config.toml
num_hidden_layers = 13
hidden_size = 160
num_attention_heads = 2
num_key_value_heads = 2
head_dim = 64
intermediate_size = 448
vocab_size = 8192
hidden_act = "swiglu"
norm = "rmsnorm"
norm_place = "pre"
norm_eps = 1e-05
positions = "rope"
rope_theta = 8550.0
rope_fraction = 1.0
qk_norm = false
attn_scale = 0.125
bias = "none"
tie_word_embeddings = false
parallel_block = false
init = "trunc"
init_std_qkv = 0.0363
init_std_o = 0.0406
init_std_up = 0.0363
init_std_down = 0.0
optimizer = "adamw"
learning_rate = 0.00225
beta1 = 0.95
beta2 = 0.99
weight_decay = 0.04
lr_head = 0.00927
warmup_steps = 214
schedule = "wsd"
decay_fraction = 0.699
decay_shape = "linear"
final_lr_fraction = 0.0
batch_tokens = 32768
max_seq_len = 128
doc_mask = false
train_tokens = 282500000
max_steps = 8622
dataset = "wikipedia_en"
MLP neurons of a small language model. Each row is named by its layer, matrix (gate and up: input weights) and neuron, and shows model dimensions 0-159. Each number is 128 + 24 x the weight over its row's rms, rounded and kept within 0 to 255. Numbers have three digits each. A neuron's up and down rows have the sign that makes its largest values positive.
Before each neuron's rows, "fires on" lists the tokens most often at its 100 highest values on Wikipedia text that the model never trained on; "fires after" lists the tokens most often just before its 100 highest values on Wikipedia text that the model never trained on.

fires on: "-", " per", "in", "pr", "no", "ti"
fires after: "-", "|", "A"
L9.gate150:101099106161129128116127135092126157170135137143104093117117126116098121120154138106143142124142174119134129106110136140138129077092107115159153128174140100112133136135147169131162078119199109126132095119145127106148089123104110109116105096154136161151164088125117118160125137079169115120148125109141106143146163124098159128092090128105122110116111106114104091101109103117147135142197130146195172145187128117151131142095162089123121124120146128111117160143150122128100123131138123
L9.up150:142112109141172151119154133125125122161119089150148124110135121105087121094083148116161097127108137154107113130142101091138163127132117157110110154159130122137136133136090127103156121125159154163122153117106199089134151139140172153126133129088123123146163076142147098142120109118176155151145163156136124132117176124123109157115162143143138104164142130137163086171103146171109157134102180135142140128141090102172140157152152113092124141131152118090133165092154120108118099137107135

fires on: "-", " •"
fires after: "-"
L9.gate367:083150133118131150120136171115100090111123152144132151097126118129099136106152141100160100103157162093161137144090110118139170128101150125107131121148110127112122105130125116123145140166121113112128081162115122106107110138151090145123118112143114108069134145112145139100124064152181109099146157132106155137128133162162129142118087128110165161119134139116150161170159128129094098149132151158146144183198122144135171172117094143120142125133140111104090107104144131127105106166153102
L9.up367:121101149152132141109126099120122098101127114144166149142124102140143122145158109144105140146118118108119122136104123169141083117104151113155152149117113130166125157107116165105098136137127136130107107113119125133103098141120187102131116126151133130100099127111135154146138095124091149103142115131163116133151132133143163188104100116129140102097187169120142153102091106165166139127124061101108183118129144104150122130107094106170184168117156144157163138119151135140155149066137168

fires on: "-"
fires after: "-", "|"
L10.gate428:126091099119142133102143133109114136164112123111130101179166124100069153096112143165096140140112121101106124116153122126047120136110158161130160157131090101173119105121142145141133126146138121115159126089104139116168116123157114154117117117110131107103089120128135146141101097134098161107150165155145127140116111138072139140101101151122121164109106094107162126137090095132136131140152142125196117143166184142167124105132143132108106113120134139089152131150175154146138129111156118
L10.up428:117093110112174109134150069112136149097131093142107127126129133147110141114155130142142114144145117156125151174136108100156079134112099120153086102168143130119127146128119100120108114120203107120094100110126097110126160096164138077166138099155129107101102107086099141140141109092138135160159119141141139109126088185124140164131106117126163108139133127094106073103136130162137140122168114122167137160105116136108159116109135123115111105139099131172104115173104145089120122130144117

fires on: "\n", "-", "  ", " by"
fires after: "|", " |", "-", " 2020"
L9.gate133:124153078119092140084118145155145100116158129112133131131165136080101159097111111135134157123142111143158135131127164163106122113098132142136121095117148168164120105089154160139121108113135123136117137104090163108159084157130074118154165107123141139110114073152137150114115106146149189138162119120164100126166156145121153084130122137081137167116138128106194123156089075135130153132156122137091140122116113104121101115136166116113120169119139142146100116109137127106121115101109133
L9.up133:073128097110163132134128117124143117067120106138175083115160137125144114118103123076114137145171084111125129123131092155159127150129119102148125165146106108115160118120116165131078141135109133104138143108132118127140137167118066152123127171184121121104142165090133147127127148115141154104170143141147062114185176103149120113150151096091133112139083088137087089112161096138130112132105132126141131121161108120126119155152132123146101138131155164122137120118127118128116133139152115

fires on: "=", " |", "\n"
fires after: "\n\n", " Party", " election"
L9.gate88:139103140182111055110147147116141106079117118148141092118133112139119132112112138152123129149099139057146123110116149147126086102121143133185147142084110085135096176153137133149137096127093096110139135155123135147160083124137112164133123109104138136126128159117163144157134136119123147125113176148125125133135126138144055127143127130118135087173161075132151111094151122123153094112142120135137117091168108155122133145159115108114129129125161136130128134083117162111150085113142095
L9.up88:131109094108118137127106114136133152106093149128135124102113096127111117152084125140193169099118166129149094115153129154144129124123147126160097159069079135142115147162116129171084139075156156125149153113139087130116122108100156108157127112138144146107130146093074133132107151102138126114158113095138135123087132108108117165166115195124123137121141079109108143122101140097113133136138129146147099072111119103129131127106123143172126094116156126090135151105174164112110124148123123

fires on: ".", "s", "i", "k", "="
fires after: " No", " U", " S", " Bi", " Ru", " Fu"
L2.gate279:144135083160109127126125140101147120138157129136123148179135107133119152107195105118103169101116160114173174171141125143127142115125120149122084112106172152127145130122100081150149109107107145161124162129104109152115134152098131157127153133114121112173100159178119127135156180136142147145180115145152145123152131110124144128153117169115116156115130112163134123125143143066162096165131104085159135153141104131146119137122123129134180104126118134143148152119149179119185118119153123
L2.up279:189102099132105123133133145113148144154157158144095163164126121119124161122160115104094158090105168131159156134122107143143140107113130153114115142105132112121143165117078087174151113103102129179116115149092114166120138136103154153126130140121126082161081170149113136131156193136139162101150094133174153145137143122118125107149127183104137146124176107138147139133163138104150111150136084114170148132112118123126140167131132136130162102132125137132092139132136167126172131124161127

fires on: " that", "|", " |", "\n", " .", "chan"
fires after: " |", "  ", " announced", " inst", " mer"
L7.gate267:131143155158145116121126155145108118121120128082141116079113075140150123119123110100108194152118151134135115132133113170140104133107182117133128114120146147126176078074111126135152136156105124118107155105117117098105118141094137106129160127159130151121118183096145100127153115160146160126097094143075124146118129119146155133093075133166157121166127146120122105100096093096133127068088155115136096139159116137143130142108154090137092106124170111105155139127152104155121116117114134
L7.up267:128119107148166124131101085144148160127116109068155142111110121113138157123149111154103162112149109103131113072092157139139131150136140104136111140114141121169107124154106175135160053103143112102138096178107120104105149123164111112125159110127158107112114176091105167123120112179120131129141157050132128127141152141154116162099148126132160148145135111138122132145111152104156106127112154133099110141147149104134169135096139169095077108111135106120098133120110116132110115113105131

fires on: "."
fires after: " c", " St", " S", " No", " M", " E"
L3.gate267:139139111139152104120159160131109109109181087124124168116180157121093104120155139158123176136092140143141145095127164114102140080114134152136118093113121114153130117112094110136102141130126158144150138126118107146086099140086079143153108107108110138138122116135065197062123112144141132150159169118146152089155131114082154114107130141159119164127124157118110090136103157137114119146118158102166103141135113137138142089162110117123139126104145107152156166113149147130134121139137143
L3.up267:143147104169137127144184142107132111124159099150183129137130174110108110119153137096101156095117136098154101104115111095120117150107123118131154099149118091140145121121103107128154118122116142113114183167043116112096137139145103111133144106136129150141141144140100175135099132110153149113166092135118164126173147092105167115097173122125167129151088103118121097121109130138149124109158147115128143158135077146144147091150111137115098123108126077149127139103099138138131130143081138

fires on: "\n\n", ",", " at", " and"
fires after: " =", " CD"
L9.gate101:128143112152115104105168120102167105125162143108109093156110164115123089127127131194065150110167154130119124119143127157117139127127120174164127068101170103104126147137099115147144102140106143145120159113096148116126134156120098096162142166120134171134144100133150160115141140102118086106133151108144151153104160111149142130139115129071137102109098132128114186101126116136155102142166129136141140140141137118138139195152107138118150111108132131078131122106129081157139112161121109
L9.up101:085130136153128102146131083181131152112137139140123103107153172135113151135176137131141176099143153133110121073107114147170129149183085175127125138143120117121135136111119122083121128114128150120139130166103149063156131113104137107126171113148108123076128138109112173110171101099204095123127108149160141113153115144118159120122142127075110122132127121127111115126129091106150126137121111145155119140146131134150121130139150164099117117113145154102089091097122140114143120150077146

fires on: "\n\n", "=", " that"
fires after: ".", "=", " =", ":", "\""
L9.gate178:115146121154134109104167091156096145135141149127112132139145090157145147112109145153128151103145093097108105107122129190105133107100148131131147126128166161107148112104115170126155158093127130130151141146115140093149133124108153112149105135088132133131119127119138146123132110133113107144127121101159093187123117138134128148116115176142183075118141120156099145103102169120138134105118141081154137110095181178150177155164163125143114158115136125076115098163109141169123099169155120
L9.up178:124155129115143162120127091135127179118148112118142115159105157148164136147154130113104110101135156104096138117151132120098118090140165126169148097106173153125171141096175128109168139154157164151135160150103140109075123145121144107121104150138116127123119097139115120147170136152110086105126157116146098136110157107126150126102106125082138046116142179130098111117106139115143087084111122148118151148095165148093133159151151138159153135126173119124142143148103116114102155137144111

fires on: ":", "|", "′", " zone"
fires after: "-", " Total", " zone", " Elevation", " Density", " Time"
L2.gate20:115102075201128095130067112162167162141175128143134154111163101107105106141116173105123122087146118140088135124136094131068140112100137137117145128134117114098171145111118136112166121134088127125115106119099137078128144124149098116131169152136123164121112138165130148139130076173145108091159106133108105138088155153098122150153111119121118063125116128112117163096140119068134145117116136157131144129143126123112153123136143115124101124116110127118156124148151139093156111135132120
L2.up20:142123086195111141119104112134156145117151118137120139128149127083083127137116150104131145084130121123099128120155102141115135117088135147138136121139135131126175096110106183112139126119089148160089098120089136107126178133141109119129157159158096126106088107148167135135127085142125107100142101124138142159148146181111125207108140153073107109114140092153145169160093160110149164122098119152119155159129134133129124109124154138120100129120115103126154146153159114102150100108137100

fires on: ".", "-", ")", "per"
fires after: "C", " C", " c", "F", "O", " SM"
L3.gate409:115126135156130119148143103131114128093108116138082111127122134107142134145107096126120117114138139106088148144131113153161087151165153155186094108130128196090131115159089118128095142147149091113118140141144132145095084138059143140147129040149148129127108147127110109116149141113151126124124140088113142110118145121146130122111114091094114134166139131124131125122117189136095130127146146151131152125167105150116135149131104077128132136108148107155171112093125109142155113198102141
L3.up409:129109117183161150148124120169173117110108110121093119169136126082090093122132122138118095087139134164179098104125166147085093105090139126161122145126132098126134180119141133140074146122168151113153096114145144140134125142128114100133153177125129125116124128126107130124086140120190128140145149115140132121130129111086113146132143126186131130120119098124164123124149117138161164103165114166091127108129149168131163128146111124139131157099178159125120119178145164093108122116120149

fires on: "="
fires after: "=", " ="
L7.gate130:138092143151107167129131119162090148132130125104058133096173119139153123132143135144152155118124151108134095090163147141114124057121157143159131135100127144114112118159120097102160133095085104185132127094147100132171076115117152112142091102087109137140115101140105112141144158157123157172114130136146103162137142104118129117133120149091159076087143120127122083136122110159131088097135119118136107137102164130095100149132149131106116107151125115139119158102097100154152145131134116
L7.up130:171111097142122099151148106128124092141138095146141172143094120140131104129120085163073137120118164156100122135113144106130122118108150130107161151103140090159138142101129083104129140128143111112116112102114133109115133125141134148168144117166106176137111107149112112085154153144088134126103113186123123083106116110127127110156123121152176170091095185126144126106132104190138126090140100180083146106093126128137107097111124108124124141121126140150112083139130141172110128132159153

fires on: "-", "19", " 1", " 13"
fires after: "-", "|", " |", " ("
L9.gate365:149113109115102104134166127107093115107165101132170115150120105126080126113149149087155106149160101087112108160150171143100097088149163119156130119099140155097151134170137120104158128116143112137116104082097148130112106127124118150154092108119141133130125117144187141118156111114108157148123184140151133149110160138097115140117107127124142128117144117100145074121096110124106124096146127112143142125134098131160136126093105116139127120127053135099153096084163165143111100105142076
L9.up365:146165114106156148145132104137139168078136144080142130108138122111113131126160141094155140133178114103128112149117102127174147145114094116146150157166149128144142130092101121160134125142148132139065136103128096128121128115111146115101140119104128131101104120133152195128130090111126140136124142159134088085160109159164099177132131139116197113120106155134152130151120153118080179151159139116106122118088111135154152103109134114086108115159122123095133101107148132184132136125138165

fires on: "|", "-", " |"
fires after: "-", "|", " %"
L7.gate445:122114063172110111122107133130139124156071124133096100134191136119099111080156127159145122124123154131156115117120138133138086101125142156166100083143124168140141125117136149117096088095160140175138085119158117084129104148181093101139176140131180137122118089086123119153135116104165136114195101109139112119116130102157144158109132091134133119145131122112147088141106142110129128123153118104124152148138133133085133108158139118119129121134118095107114116111131125137136100143093091
L7.up445:169075136121091117137134115115112110114142132154071115130143099122132093140160104127161119108137180129123132125170086144149109128155159155137119143136112141115108154106111128176122148102139145159147133118092141178074096131113159107132141131138146136117104120125152155113148111130146142139135137130142161141098112143153123151116128126158114079109180126121160140149120115146182143106160091136137114184132115131141143138058123145119155117146121150106172106072093179129128155140099164

fires on: "-"
fires after: "|", "-"
L7.gate174:096147085113141074088089173120130185143076096161149124102138087132141099092165140116093164165128152111155139131172115123107117108100153153142142153111150176119137158097127153139129106131148134105108049084120129083147121144165153108095139126102137108149126097125108096136129111134146112136125073145097120123149139135126175136122123146124107127143151116130163098117155107097137114147124162112161134132125139117173145153125115142106165116142122119133125104102127110126138136096132101
L7.up174:151136123131134133132117143125119182153133116102172130110146147143131145124147122144153084104112117121144146113139139101122086095137155111158136147172137100145173116150107152138148128108166169131112147181175154125118079124099134168073155097111143138116114150139150176138156082131159149143102109124113153139104182144133098140138171121143102132145148162103143133175116123128090126143128128119186105121147125103113134125119139094151121173155136178115134158126150102118088160091145116